Weights of a small GPT-style language model, trained from scratch on English Wikipedia.
Size: 16 layers, width 256, 4 heads of 64, MLP 1024 squared ReLU, vocabulary 19827, 22.7M parameters.
Architecture: no biases in attention or MLP, untied embeddings, normalized queries and keys, capped logits.
MLP neurons of a small language model. Each row is named by its layer, matrix (up: input weights; down: output weights) and neuron, and shows model dimensions 0-255. Each number is 128 + 32 x the weight over its row's rms, rounded and kept within 0 to 255. Numbers have three digits each.
After each neuron's rows, "fires in" lists the words (lower case) most often at its 100 highest values on Wikipedia text that the model never trained on; "fires on" lists the tokens most often at its 100 highest values on Wikipedia text that the model never trained on.

L11.up127:116097089204156108162107147126130143142116110094100130114110095179134101156147086085146115166112108116121117172124105135137136087070202140120161123077143163128147107122153141099204066110180116071117094126091122177135126138132159127121113136102113188085109145145145151149064141088083189127099126101160134173149103093176077126130086116191110105157116146155154134205177135180109127109157065150139133125119114119126125168144101169093148126093141151150160105150092117149152178148147136162108135152131158122152166094085157096068109151077103112132129089195192130182142198078080137107122143140111137093159090150149087136176084157142111111176083136161152146053117126069074160094146125128149080105170139123103122174167080039082100166123148110104139142043137150107097132158164188
L11.down127:135153104145104175136126163129165146134089151175136104112155115118115143118114162102087143152114156088199173107100132124149146093114196134103131119109124048140150099163068080150145230135048104177096170120098122119126133147123118108080134136108094130133205184074162123162152135127160137120153134110127148093102106119139152103076090112155108123102135113199096095145095148126099146192187174111104087097130086103117134111106162116111155129145131153076109159128103176114189101124133184152122193220133152116113113145130095141105148188116109114106129182137154131189105177116124103153115145079121147163152139083178188133168153101108094130158157127097141142143101115134200146111171116180126104102120092172074121193102191143134167111130191119123147110109179090150075144083219101
fires in: "after", "in", "of", "for", "during", "at"
fires on: " in", " After", " after", " of", " for", " during"

L11.up807:167096089173056114117106114118206121083174116121116181141073066135130118197154148150113152108078119128107157183140089101108118126100123165095119112146102136174162148140152073157083137154153160124123129151152137097127093112134122123082135079139152136138114062086140092169139126170120149103131057152107139182133065131165144167120155143099087109114148094135177084169185143163105140147114121166077148205131143114124090128139095141174153130169103114101160116129077141070189114120114142166100123109174192104163113150126129112069097127169176103083097143110160150139090127044133106153159141097132131085119079141127101141144094156040110185034071138101144115161137098141120133129144102085154175107170046117150127182107152129139105087076105106090121148129133147082145198110119123
L11.down807:138135141116142088117145115066138116102079064110140052137094202126135099104178120177145169154120139174033215093087093157100081073142099117168101098139132146124156157147119178138156183156168115180119125124124134153132104135150053141137104123160144134185137085150076130156162181132104144171085190104085161083146163157151158115150084104084127121139144158150111094090072132100101181103107155188058161101186137129141116148121165186176151130163131116121180129160113125150111122132152108206101103107136144096142162131103157146085104096155207128123128100151126109151147116110099143151153180099170153084209126142183142096119185106080113118091096146133097135124170131136142116095126103176157143114094117114162156164129196098094088125142149124115120106153122105119171188075139115
fires in: "as"
fires on: " as", " As"

L7.up627:115120146136138142121104165135122184150137118141106140097092118139070178176118165149155053106198149165124173187101166182124096061109084051129196156176078171076149149155142125136201122121136086113115087094148168135133079124118084137090123075146135141096158102074107123090107130094139075112215104142150146118107151155104123136123140113078127154178154107195157152084107132082172185155105125198181161170122121107051130126187178089117110100138172119154073162151112104109106125116102130059059143153102084117134096115178107097142156128123097144146091098162138142156126099108081160128157126145138144118072134109088073110140137126101104131103167129169163131153121067089123105155152110147167127084159109110101157127127145145075154137106148132146193097083056118130085140140144123
L7.down627:134150108178111126112161173115222170089098177112174154144193166041110084182131084125095139090129118124152172104188171112097112081129106113194137104131162114148144165126155183102170128069107188171174132145086112087161121142042142096148079181092110175099091148168150105149152145101089145125149133118182105128118112090130161164163133079172130141145121115123086174166151082145116136101117105119123108177154105143106219050115112170094145154127099087108153096144152118155158172121171163143116123112101150119096179105168127088176198087121147134096102148110101064123173146102140166159137168161145160123114115158082144110140141161106110115114115169139105166133136149146099098146139162149138129172158146141169112164132135184084115155183137157116088196094086133100175121111161113
fires in: "of", "the", "more", "all"
fires on: " of", " the", " more"

L10.up155:110144107115123081164099168122138105117127093202180120104098130110105168102121133139174113135113142127137123088119184147171186172060116140225136190109103147172170114160153154084127147170136074152158097081089142142104149116138078140101140146145073116083178093132090120140096199152085128120136170186144097112094154084122102104069111132168095101134186128144095153119190155181186122154105120117144141099083121118129115085088140123117071096114147126169106152089146105122179186145177106149126145129135100116165112099179104098101184109142100158111084096105141101175151120092127082118165148135139160102189161078142104119120115185099132113083120113147107109118173188145132142118118181110075170137168124123155097094122087161140150100135079196245169126172084115136168159142147127
L10.down155:078076083115143120082144082110108158134098180102065106141130072085169128015076139141122173150157140125131129202112081124129103145114147092097099100089099138151115160193099143141087131149098145140082087108123131172086135109167163066133132159032143079096127152101144122187130113114103119133072107086135129163134121113125115139135110123141127204162169111120139134138117146117143135173093120132180078112133089174157124148130146062121192105104136170144136140192157132151080092166091112141141089112090177103107154119185130162188089141122111090103165110088103104094137150121122163151105105141079087090099124134205166071119155089146120152096118086102109151095121092113170074071065114129201097147114180167129163091145164153149113159111153130102169157159177143120136142094136148
fires in: "no", "any", "the"
fires on: " any", " no", " the"

L2.up798:124127085161143118122114094133165096165143069106141165066164169122189138133132080128123114077143130115140173130186206157116115103116108142072145070110119140183206078147157160157097085149168167159199139062123133129116074144143096123114097183165131138139163171131184160104140145131141136105105134105100145178155115150175143077125179131129105122073165147103089158175167109119136097094096158132089138127128120133123151166095144125123086148151199189151162119100174134100149183159117118167114137157138115139115086124126042137121144152069196110059092156092111081191115132080098124120143121109167148109141184100095129144078084119102164062104107132150104163137098104195157093170142085119074134153180154106097164141080098173118108132136111146123130096150133164201081146101108129
L2.down798:076058099151107124129135110133149126144126143103149089094149168156192150113118077138160173112152111159125166125103168125117112127124132168118107084141157115125174165104159138132133099168150113147119110109064070111123165138131094144099075164187123118156103165067104143111138116076118098128180113148109147123188160108113122092162167138116125123026142098078119155112165139086163129121094130087119102135090097223134108133143113098144153179138200205080173103097171139130145168150124152138117132173172138135107082103147149107201162171133185122075135130130112134151116109145125149110152183149173177102170154095152102137087166104188111119136097140090052125080075120089101153176151130166075193133220133100131149125116154098119107099165123104187155129141121142119196162058087129
fires in: "women", "s", "female", "human", "male", "woman"
fires on: " Women's", " women", " Women", " human", " female"

L7.up694:150112139147107119097091139108118118100175071119098116153107136104126123167120120106067128132141181086100151132167061141142130153105131081136120135122146134140154101123082088142067141147147181078130160115163092112115114108105145143080098071125155089169072110082097102107106139102162137093177167132138124147120083145115119154103185164155042080123104090094073158155101129104120134179172116102189141135130121110129218066148154129127105075135142151130101153132108116043142109149159108109073074078172115128122183123190108114023093071075148123095087155094168118095150170184158080128153125126179141122147115102162106139085140093136103150049164063134133132107123097093108128124113117103127107128124118131114184131100071167156066110162143098096134183114183072073147104153142147
L7.down694:138097136137146092086146131141122114115096059108148101116195152180150163144150156117137117139110083138143151065147084155119167056096086177121153137173107107085151092117113148131139116181107130141081117118139126115118137094097129133121100072099048127112134070112118136148120104110096107127069175146162035036212139149129108165085156105107114111148159172135102147181121091075096101123154095191068095118150146129191150126108122154156109142136108109071119142159120085155192133120102098105117142200146138164123106150135141152177133128111093119162146101149071189159109202137110159154129107098140159130154185107126167106164118135097140154141109125075171107091163122130057111124205131111120128087161170146107169123188174161088141093152172114067141164092170095107081172140121113
fires in: "of", "if", "when", "as", "from"
fires on: " of", " if", " con", " from", " As"

L11.up904:102166116111098201141140147110140154107147108097149153111117101126117153075122085112096095120098119152164060126154169069159034175080119153150151101058110163174101135143167198134135105093078120155126082155134143147171095117163117063070166119132144111102157114120156088175074116160092145107128128170150113110168148081144145144125138136075083138123155172127138202197195100142115169108130112167130222097084112166102157149121148114089120117165155087114106108182135145115159116150146091128121132151154112132125122136196112141168089077143173100090141113107125123150078142060139151070116144141150141117151108139126157157122150167088106160119118117121088172165102114146057078129144126133113175187177141126111108125193131179103159150183098147142186150162097191148139201162104120
L11.down904:153124105120106152142020113117116071105114210114075111126107101095115104043142108124122149128155211154174160116123140181101140090106151128201136145126120106121127114146158151152149090151123098167120085064086136138122080071110120124104077145098079128080142168139143152142163121070155067110180087141164090107127114178112171119101138158110134120147164096134171119114100089120082089147084127079139077126142121143209150187103125137131099130073164165112137137124190137132134110126140128111102092113087123128145175115137192066148137120126106096094160132092071134121190137147070182179121106110100124153136129106192142050144143108131129112097133164144103150126145084080164025081092125171175148123064188153098142127145164129157132101116117114186129108151121115130113099136101104
fires in: "no", "any", "only", "an"
fires on: " no", " any", " No", " only", " an"

L9.up550:098108095143129146139119184128087174200188123172098093099137114169148137178130107154086131103143196152192146140145108151109110113076147155116188126132149068151131142101081085139141129087167154153131168091109120097156174091122108150130098143112135177121105139156124087144132130063147112079136167146132186139148086138205148131108131145130106123169096123126121117224130144111094105113112121136102155151199125101142137121183149144164171073151114128110114123134067078089151146167124128096129086145183132121120151128157063095141125161133159068098114119143137122207105191053085118118121118128113130150073107134169140138174061122077082119148101124185161112089117130104069169121133172101146097049192124114154123110128125149106046139163135140091174141065095150107076072097154100
L9.down550:174075127160122168125142117082076140175101146135152090090147093128123077203160129113070133112133137126161206091110111155163191110114199134148156106104130165122195046152081166129163139088136166111130122112092115148131106087094128133084153122110073192128115149158166159182095088100093149096065117086116146158144082124148101101134152119170095128159137114173147155180129167089117135099155076136143088122138116110130175154121130111138177136117128115124077143177116145103158158139155092193096127093138171140158135128171139105115112147086074140084111109137175086206096143058086148179156125118133192105098169091174157194174145198115138150142117133079076134115103164143126123159137072115119174155147131133144137131067130107072144147118140116128133160083083139125042151079132139
fires in: "of", "for", "among", "more", "as"
fires on: " of", " for", " more", " among", " as"

L4.up652:178106145147153057111142147205105141130124107160108201075045121169091102122111109052167134138117081131115163162094132123141091134113124130094112188118125151099115124112079144168095126141114134147074121102099177111129104181097092147173143059104159182113143086133178095138066144127119121103173140067147147080068071137144193166125170115129167150073141104074178138121093125131108127096119161093108120136131148186170094085132101116107169140142133160150099121146175136119131115197161157134084150102108155089110080144152090137072130090114165143126179118127150138133108133147145134071047130089155113160115105090153145152113117122064154187137134163119138069128182098081112161109153085159126157125156082155124133156100115077145048074138205121130112070101116105134106157102111099
L4.down652:151142107116141142134109074107120096165090128146049095140126092146143133105075154204146150128108200086085095137087112168123133136063120147110129136136136129108224192128144111147136146133093144147116092107092155124154124113139099162106123107149082143117121067139160150143138143091088177193158115176079099124140184148184096082116123142153090144083158145149154131173134122121097127079108149136121113111134140173156126192089109166113204106139108100070106200106166112200167148143146166131211137200126148146121155136153155064083081108136115094168082115171138129166163147106149121180187123101091143112155098145140107175084138160132128063056134128109130096157131144153100105095153108131160146119106091109130143171091123144104095076164162098128132192088091071124180064109113100
fires in: "as", "became", "into", "to", "become"
fires on: " as", " became", " into", " to", " become"

L10.up239:157093105136137119146156132115155138114129087153044156132049103177093078157156124106131174110097084170133120144163100158132113108155155145119088137149152039157149113124138095157173135139085153134105155126139133090109173118107082104132094073086136117117118074124176109165153101190056116109099096067135148106180143120163125134110123110155090158078134132121142083128127112088073143103121126081102145187162154115146124150166132226123170143118164080113053178162160178113077104157101196121114131151179192101127110114118113187069113063157146176086082151144112148162134135071151087111157120118141176108089139143175088170141149182123085145109143101157137135119140092130119126163139123104137121140155075115165142126114122149095061035077141132130166139105162082124103161154071134
L10.down239:068065081114114082123157138058173131107155153123126099135110123153136166153134117167157158145148135129052225146120091135100089163130135116084100113132134135137189132104116111153082140171137155158150098143105194069147139111122054156110123102119173149172147117103121083142136134125139140110150146126045176075080143128149125144106104169077091109124160130105088125115151162098117183120151112248087111120198164107113116111138130212119152059172219135132157165103084150129134195140173134175102133139126163103097094112131124102079142097153150151113154102136141096148155156079149149173211160116120117120130125119129125122118138117059082094083175118117113133154109182135127153111075133090155140124121072098154120119116140076084125110121156074102144175191126122112116154096148101
fires in: "as"
fires on: " as"

L4.up917:176126117138059095100128144146111124116166109126105166164104033153190109091165149138160126137161121100153123132128124189149139068119114122117136110112130072164205083123147110128115187136086100163213160154081133138110106141142131156228142070115125137105114077115123104074123111126131123111105133080081105120108110128161092107191140094121133132113094133121122171100086097143157116073099171084087101115103158121125114100165101200103123140147150126145115123150097120092118149122067159104066137084152144085126074141133123132047098078058127132166128107118174130208159128111131088128124130103177068111144109142232121149154134087083143184158119159180123104127087079140132124194087110145100146167158106139113155164170091082142118126165148134153099158168169120091099140117157169
L4.down917:123097117126085093116089142110107166084125152100109154114077134131179094119155093193123131130129104132159144111118090118131078156146104154104126136133131166157161134119100142120067105124122106149125096115089129094157089194180122102080122081091150163127095173125069189157202142078102145159136106131071148160149159121108132195169146174126096093168148185060100128130114148160076151103095170131157116224203172133158123136166131164093151119096173130131172172102117200130139143190130168158110123119113162115100128116132155121062124165104093166119144139142097117101180181118153198145129151101146073125164111151146094138150176089121147138091188107172136128198112104130173149097100090146144166121135118046099129184136127118063153067082127127124108151104153106040150130106150145
fires in: "as"
fires on: " as", " As", "As", "197"